From a checkpoint of a small transformer trained on Wikipedia.
Size: 9 layers, width 320, 5 heads of 64, MLP 1280 GELU, vocabulary 8192, 14M parameters.
Architecture: LayerNorm after each residual sum, learned positions, biases, tied embeddings.
MLP neurons of a small language model. Each row is named by its layer, matrix (up: input weights) and neuron, and shows model dimensions 80-175. Each number is 200 + 30 x the weight over its row's rms, rounded and kept within 0 to 999.
After each neuron's rows, "fires on" lists the tokens most often at its 100 highest values on Wikipedia text that the model never trained on.

L4.up718,232,170,253,207,202,235,180,177,182,162,148,214,207,229,222,263,207,196,234,207,243,196,214,232,142,154,180,189,267,193,130,154,197,236,192,191,148,213,171,229,162,190,223,184,224,187,222,229,187,198,205,194,172,268,226,221,192,233,203,142,188,181,209,187,124,196,192,203,223,171,216,216,189,205,201,236,188,200,204,224,258,201,172,173,216,222,231,224,234,188,195,127,189,206,201,164
fires on: " |", " =", ".", " res", "=", " %"

L2.up238,149,226,172,167,197,176,167,205,227,171,195,224,154,273,224,206,196,224,244,243,204,238,184,179,212,215,165,224,203,161,238,222,226,204,174,189,235,203,214,245,232,225,183,240,192,186,168,200,126,218,253,229,241,194,247,228,172,262,135,210,211,160,175,139,171,176,179,240,175,178,199,161,241,166,140,218,187,209,213,271,173,214,180,178,229,229,197,226,201,150,176,170,234,215,216,240
fires on: " his", " include", " role", "’", " including", " younger"

L4.up231,256,212,215,214,240,202,242,168,257,188,172,155,208,158,192,205,159,220,167,231,183,236,199,214,143,191,214,192,219,212,182,188,205,246,234,204,191,211,153,236,227,190,241,201,190,180,209,198,196,171,173,200,161,233,205,172,191,231,208,214,179,186,259,245,201,196,179,209,198,221,278,193,194,210,180,162,242,179,208,209,236,194,153,227,114,229,229,206,153,135,188,153,240,199,219,147
fires on: " in", " 0", " Apps", " December", " March"

L4.up709,225,165,129,185,178,231,212,195,227,179,176,247,208,173,201,191,225,243,241,222,225,267,189,259,219,199,226,215,190,142,186,242,143,243,208,239,195,232,232,211,158,211,171,210,225,178,179,207,197,182,209,191,202,174,149,185,224,222,175,159,193,169,221,210,273,181,206,185,196,141,176,209,251,202,167,256,208,209,181,254,189,214,175,241,161,203,200,166,169,257,212,169,174,188,195,205
fires on: " to", "g", "te", "d"

L2.up390,203,200,171,232,168,272,166,180,174,182,170,216,187,164,187,234,155,229,196,301,226,222,194,229,133,200,161,243,178,166,188,217,197,171,168,173,202,216,167,191,272,258,194,190,196,169,211,179,149,213,211,203,244,188,147,233,175,222,217,166,190,226,229,266,197,201,236,229,180,223,203,176,196,219,195,133,173,224,194,212,157,219,183,168,220,250,165,151,159,185,223,232,188,199,193,207
fires on: " /", " $", "To", " →", "/", " will"

L4.up952,193,196,169,255,178,238,153,233,202,167,196,180,194,173,253,231,140,238,158,204,171,179,132,232,223,149,198,221,190,192,183,189,179,222,188,268,194,192,180,171,261,248,197,210,183,178,237,151,156,204,167,196,227,269,159,228,199,192,152,180,156,196,197,206,180,163,207,144,141,219,223,227,235,197,247,207,250,179,254,179,229,230,137,242,157,174,226,137,182,216,242,195,192,169,183,196
fires on: " he", "To", " to"

L4.up680,157,209,219,212,225,130,200,219,210,194,240,206,225,165,256,201,276,223,217,125,191,165,212,178,246,217,140,226,215,232,198,200,204,263,184,207,265,263,246,146,202,203,225,199,188,167,172,210,218,186,201,181,168,197,195,200,151,139,213,178,163,204,190,183,181,172,206,194,183,199,226,171,165,225,199,172,181,208,216,175,223,159,197,218,156,204,189,206,231,219,213,190,252,193,196,205
fires on: " with", " from", " |", " around"

L2.up536,204,181,244,188,203,181,196,138,200,159,209,187,189,175,211,271,170,162,149,193,180,192,165,205,185,183,187,221,187,253,238,218,174,157,223,165,260,185,228,140,168,206,244,114,255,221,148,171,180,254,220,227,188,230,212,182,215,218,187,204,207,205,223,206,135,169,225,213,265,201,179,207,194,186,221,258,208,200,143,257,187,181,187,166,192,286,233,231,244,209,202,172,179,215,223,213
fires on: "10", "ade", "ider", "im", "em"

L4.up262,179,158,174,238,265,200,217,195,206,183,227,190,253,219,170,192,163,189,163,209,166,185,205,197,251,222,241,191,246,218,187,204,212,182,180,235,251,236,214,188,131,215,193,214,237,212,167,242,204,152,242,214,218,254,218,180,204,217,203,246,231,222,212,184,197,217,147,227,126,224,166,209,203,251,222,209,212,173,187,165,221,210,222,215,177,191,188,187,201,179,243,190,173,181,194,174
fires on: "\n\n", "\n", " In"

L4.up974,268,182,224,143,171,196,198,202,205,209,199,232,149,161,183,173,244,179,168,238,260,207,184,264,158,236,203,211,172,224,245,176,221,197,272,201,172,218,194,187,223,237,211,263,221,114,175,190,190,189,168,218,227,256,180,194,214,193,237,149,167,229,187,191,207,197,164,218,186,177,211,154,223,213,202,222,233,161,157,194,224,218,144,216,203,169,245,171,210,162,209,184,149,227,202,227
fires on: " un", " was", " be", " res", " not", " re"

L4.up878,226,176,149,161,210,184,154,217,243,279,212,153,213,203,148,157,218,222,211,285,223,167,243,228,235,233,198,239,230,170,181,215,213,235,196,235,189,138,185,238,234,212,165,219,205,184,171,247,210,212,232,259,220,282,194,213,199,217,174,178,206,158,221,175,177,204,219,202,167,220,173,226,238,203,218,183,192,158,235,172,114,184,225,169,164,133,164,160,197,208,227,205,210,218,227,162
fires on: " not", " may", " or", " could", " cannot", " rather"

L2.up260,222,154,221,225,200,169,232,183,167,221,216,184,244,222,217,240,220,214,218,149,199,209,179,237,222,189,238,217,223,177,205,195,198,206,216,172,192,218,148,222,165,224,246,245,247,182,190,190,231,234,188,243,186,216,247,179,177,220,207,160,227,223,299,256,176,160,210,219,240,202,133,233,212,229,239,183,238,214,253,201,193,238,200,174,189,233,233,214,179,164,183,149,230,247,172,181
fires on: " as", " /", " so", " her", "’"

L4.up814,234,206,241,197,227,230,203,189,198,182,159,198,274,272,213,213,225,221,212,195,176,228,222,190,174,190,174,164,190,230,195,204,220,185,161,197,151,263,225,225,161,186,220,196,198,261,151,209,161,144,225,195,174,173,202,188,203,231,193,221,197,205,179,212,194,198,164,210,187,234,229,198,181,223,187,181,203,132,166,192,247,192,179,256,232,188,210,205,206,206,218,190,178,201,205,155
fires on: "\n", " In", " Kon", "\n\n", " Er", " From"

L2.up957,253,218,177,200,209,201,155,164,210,198,230,214,199,158,166,200,192,215,206,268,181,175,180,195,208,220,213,252,232,235,245,226,176,268,172,200,194,185,185,223,177,199,139,183,243,166,139,175,242,123,201,173,233,183,189,256,217,238,191,212,258,228,212,180,225,156,197,162,218,255,189,177,226,196,155,204,234,182,208,198,213,218,223,157,167,177,135,185,235,159,209,220,204,174,148,206
fires on: " to", "ina", "enti", "more", "for"

L4.up1273,156,142,154,158,194,182,185,198,241,264,206,177,265,231,122,157,260,189,238,168,217,175,220,209,265,190,183,210,192,159,183,222,231,274,202,184,213,242,242,193,216,214,222,158,236,184,150,249,235,185,198,199,230,181,206,173,226,165,165,198,160,209,206,209,178,215,114,251,172,175,210,190,192,236,204,223,158,170,225,155,188,166,205,185,180,202,172,196,180,235,177,189,172,244,232,177
fires on: " the", " which", " It", " The", "\n", " that"

L4.up56,288,219,190,235,183,228,229,210,174,204,206,191,218,244,144,180,153,201,211,208,153,207,221,183,162,139,181,199,150,195,224,211,189,178,214,157,163,211,164,236,226,216,259,235,155,215,208,202,218,234,238,203,200,234,203,230,187,209,211,152,197,199,122,230,152,216,176,228,219,164,193,187,249,249,225,197,205,226,233,159,186,197,187,218,209,240,192,196,225,140,199,207,211,178,221,217
fires on: " have", " has", " had", " year", " be", " Be"

L4.up736,227,216,188,191,202,215,204,181,194,199,170,230,217,154,222,201,153,180,227,257,231,226,203,199,174,229,168,227,269,206,174,202,246,263,199,226,153,218,163,179,159,166,233,233,196,179,155,280,188,200,212,234,140,197,148,185,214,167,249,221,212,204,207,244,223,200,208,146,182,208,225,258,206,214,223,158,193,251,217,215,162,207,193,229,133,230,154,147,187,175,200,210,197,206,186,210
fires on: ":", " in", " by"

L4.up1183,214,200,199,217,201,148,221,199,184,222,211,180,200,177,197,193,164,158,153,237,211,215,232,143,217,212,231,290,238,164,245,217,175,202,169,155,172,207,195,237,221,207,151,157,106,237,204,169,181,215,177,188,195,192,223,203,212,160,195,241,197,177,211,190,198,246,252,190,204,200,180,190,160,190,151,251,185,203,218,202,216,221,200,178,264,178,197,206,216,197,179,159,226,162,195,227
fires on: " the", "=", "'", "ing", "The"

L4.up1111,96,169,211,124,208,207,213,191,244,214,225,209,242,237,213,220,202,213,250,172,249,194,226,269,234,166,165,229,210,180,203,208,188,218,225,188,228,193,204,151,242,198,249,235,232,192,167,200,198,200,156,194,182,221,272,201,179,172,231,200,156,158,217,203,186,199,158,254,205,205,227,170,164,224,196,217,216,237,177,201,216,186,216,252,177,160,210,163,153,154,222,152,204,185,181,241
fires on: " that", "|", " which", " |"

L4.up362,164,154,175,202,201,225,183,241,210,178,207,163,171,210,192,242,238,198,198,249,220,122,192,269,178,171,173,191,190,205,225,195,191,211,158,217,201,163,183,182,253,228,213,170,211,185,212,188,219,233,212,184,197,237,199,189,130,205,223,158,213,201,194,206,209,203,222,248,196,217,208,212,223,213,193,169,172,209,177,150,182,213,198,155,201,129,192,208,210,201,186,178,259,232,253,233
fires on: " not", " ce", " could", " sign", "port", " should"

L2.up139,180,173,222,193,210,216,215,251,206,191,204,197,183,141,222,212,197,188,212,207,175,162,187,182,185,229,159,232,193,172,209,216,210,195,116,178,168,232,234,223,187,173,173,128,236,240,202,160,218,133,191,171,218,187,203,216,165,236,208,156,185,198,286,207,138,167,199,202,194,211,224,192,174,237,180,213,191,200,184,234,205,163,261,195,205,198,264,219,201,223,247,226,187,213,230,256
fires on: "born", "v", "win", "M", "law"

L2.up399,196,174,162,208,206,255,247,160,150,197,216,197,219,150,198,186,148,150,189,187,172,259,205,194,193,191,217,209,217,222,195,212,211,197,215,189,178,204,217,201,173,227,178,192,230,169,167,214,239,154,181,220,179,148,201,261,240,206,229,166,254,259,186,262,243,208,193,195,246,234,210,213,250,177,133,210,214,161,235,222,219,252,211,227,155,164,181,188,179,190,199,165,169,157,180,196
fires on: " to", "To"

L2.up1216,172,174,198,192,198,161,186,195,176,205,238,220,223,199,198,143,195,194,204,267,234,149,215,214,271,188,182,170,163,223,205,167,160,177,210,219,218,215,235,301,197,183,214,180,200,188,185,173,202,229,230,216,231,249,146,217,198,177,189,221,206,200,180,201,183,239,181,194,175,164,179,223,165,222,175,195,206,198,125,226,171,179,214,190,225,160,204,216,155,153,224,187,211,188,188,290
fires on: "act", "nd", "under", "empt", "red", "ow"

L4.up1095,201,192,211,236,203,254,198,200,254,205,193,200,310,187,234,264,218,189,219,232,145,210,176,205,230,178,236,218,208,166,225,259,168,203,171,213,146,173,221,193,197,139,178,114,207,199,199,195,227,189,221,189,182,171,263,150,203,197,194,217,203,160,208,188,234,163,145,176,198,158,181,195,190,197,175,190,213,178,188,235,187,202,181,242,195,170,197,201,180,209,236,177,191,244,247,141
fires on: "\n", "\n\n"

L4.up303,245,244,191,222,188,237,216,206,196,158,152,227,192,232,176,185,197,189,225,235,155,256,202,217,197,171,188,221,195,214,217,195,177,204,188,210,204,203,172,234,166,167,243,217,152,146,223,171,208,232,176,189,190,217,161,205,209,164,178,164,212,201,203,291,153,219,172,247,247,167,156,163,217,157,209,140,211,174,139,179,179,185,214,190,211,198,221,209,176,191,181,194,164,177,249,236
fires on: " have", " has", " had"

L2.up163,156,182,163,203,211,244,195,205,182,261,197,190,191,262,236,212,162,209,208,195,246,138,207,187,241,201,218,162,217,214,154,222,162,194,173,192,245,201,202,236,118,216,200,190,240,259,229,247,195,245,199,176,205,223,179,192,180,191,247,229,178,207,182,239,195,160,220,226,222,200,186,151,181,224,198,159,125,247,188,182,225,189,221,220,182,207,213,195,190,235,211,160,189,148,244,205
fires on: "La", " Pra", "â", " which", " reve"

L4.up197,137,166,145,160,189,165,162,184,149,224,205,261,223,136,156,214,180,220,191,242,193,181,213,163,236,181,222,226,129,111,210,219,158,181,216,188,195,153,177,189,171,219,198,198,220,211,197,176,241,214,232,196,239,180,210,206,228,168,182,146,226,190,241,214,178,217,160,188,116,235,216,127,235,202,164,185,180,230,223,211,212,172,184,172,180,193,201,180,198,186,171,260,182,170,243,202
fires on: "r", "S", "R", " al", " All", " Dr"

L4.up1123,196,166,241,245,181,178,236,235,178,202,181,217,213,251,204,192,211,235,94,220,267,167,224,182,165,187,177,231,169,180,190,199,195,192,136,203,199,215,219,200,238,186,208,194,183,297,208,131,196,182,202,159,209,236,203,162,171,144,208,230,215,238,236,242,167,243,207,188,197,224,175,192,150,225,197,261,211,221,231,167,172,198,175,231,222,204,163,228,198,205,168,159,194,217,163,254
fires on: " the", " The", " in", "="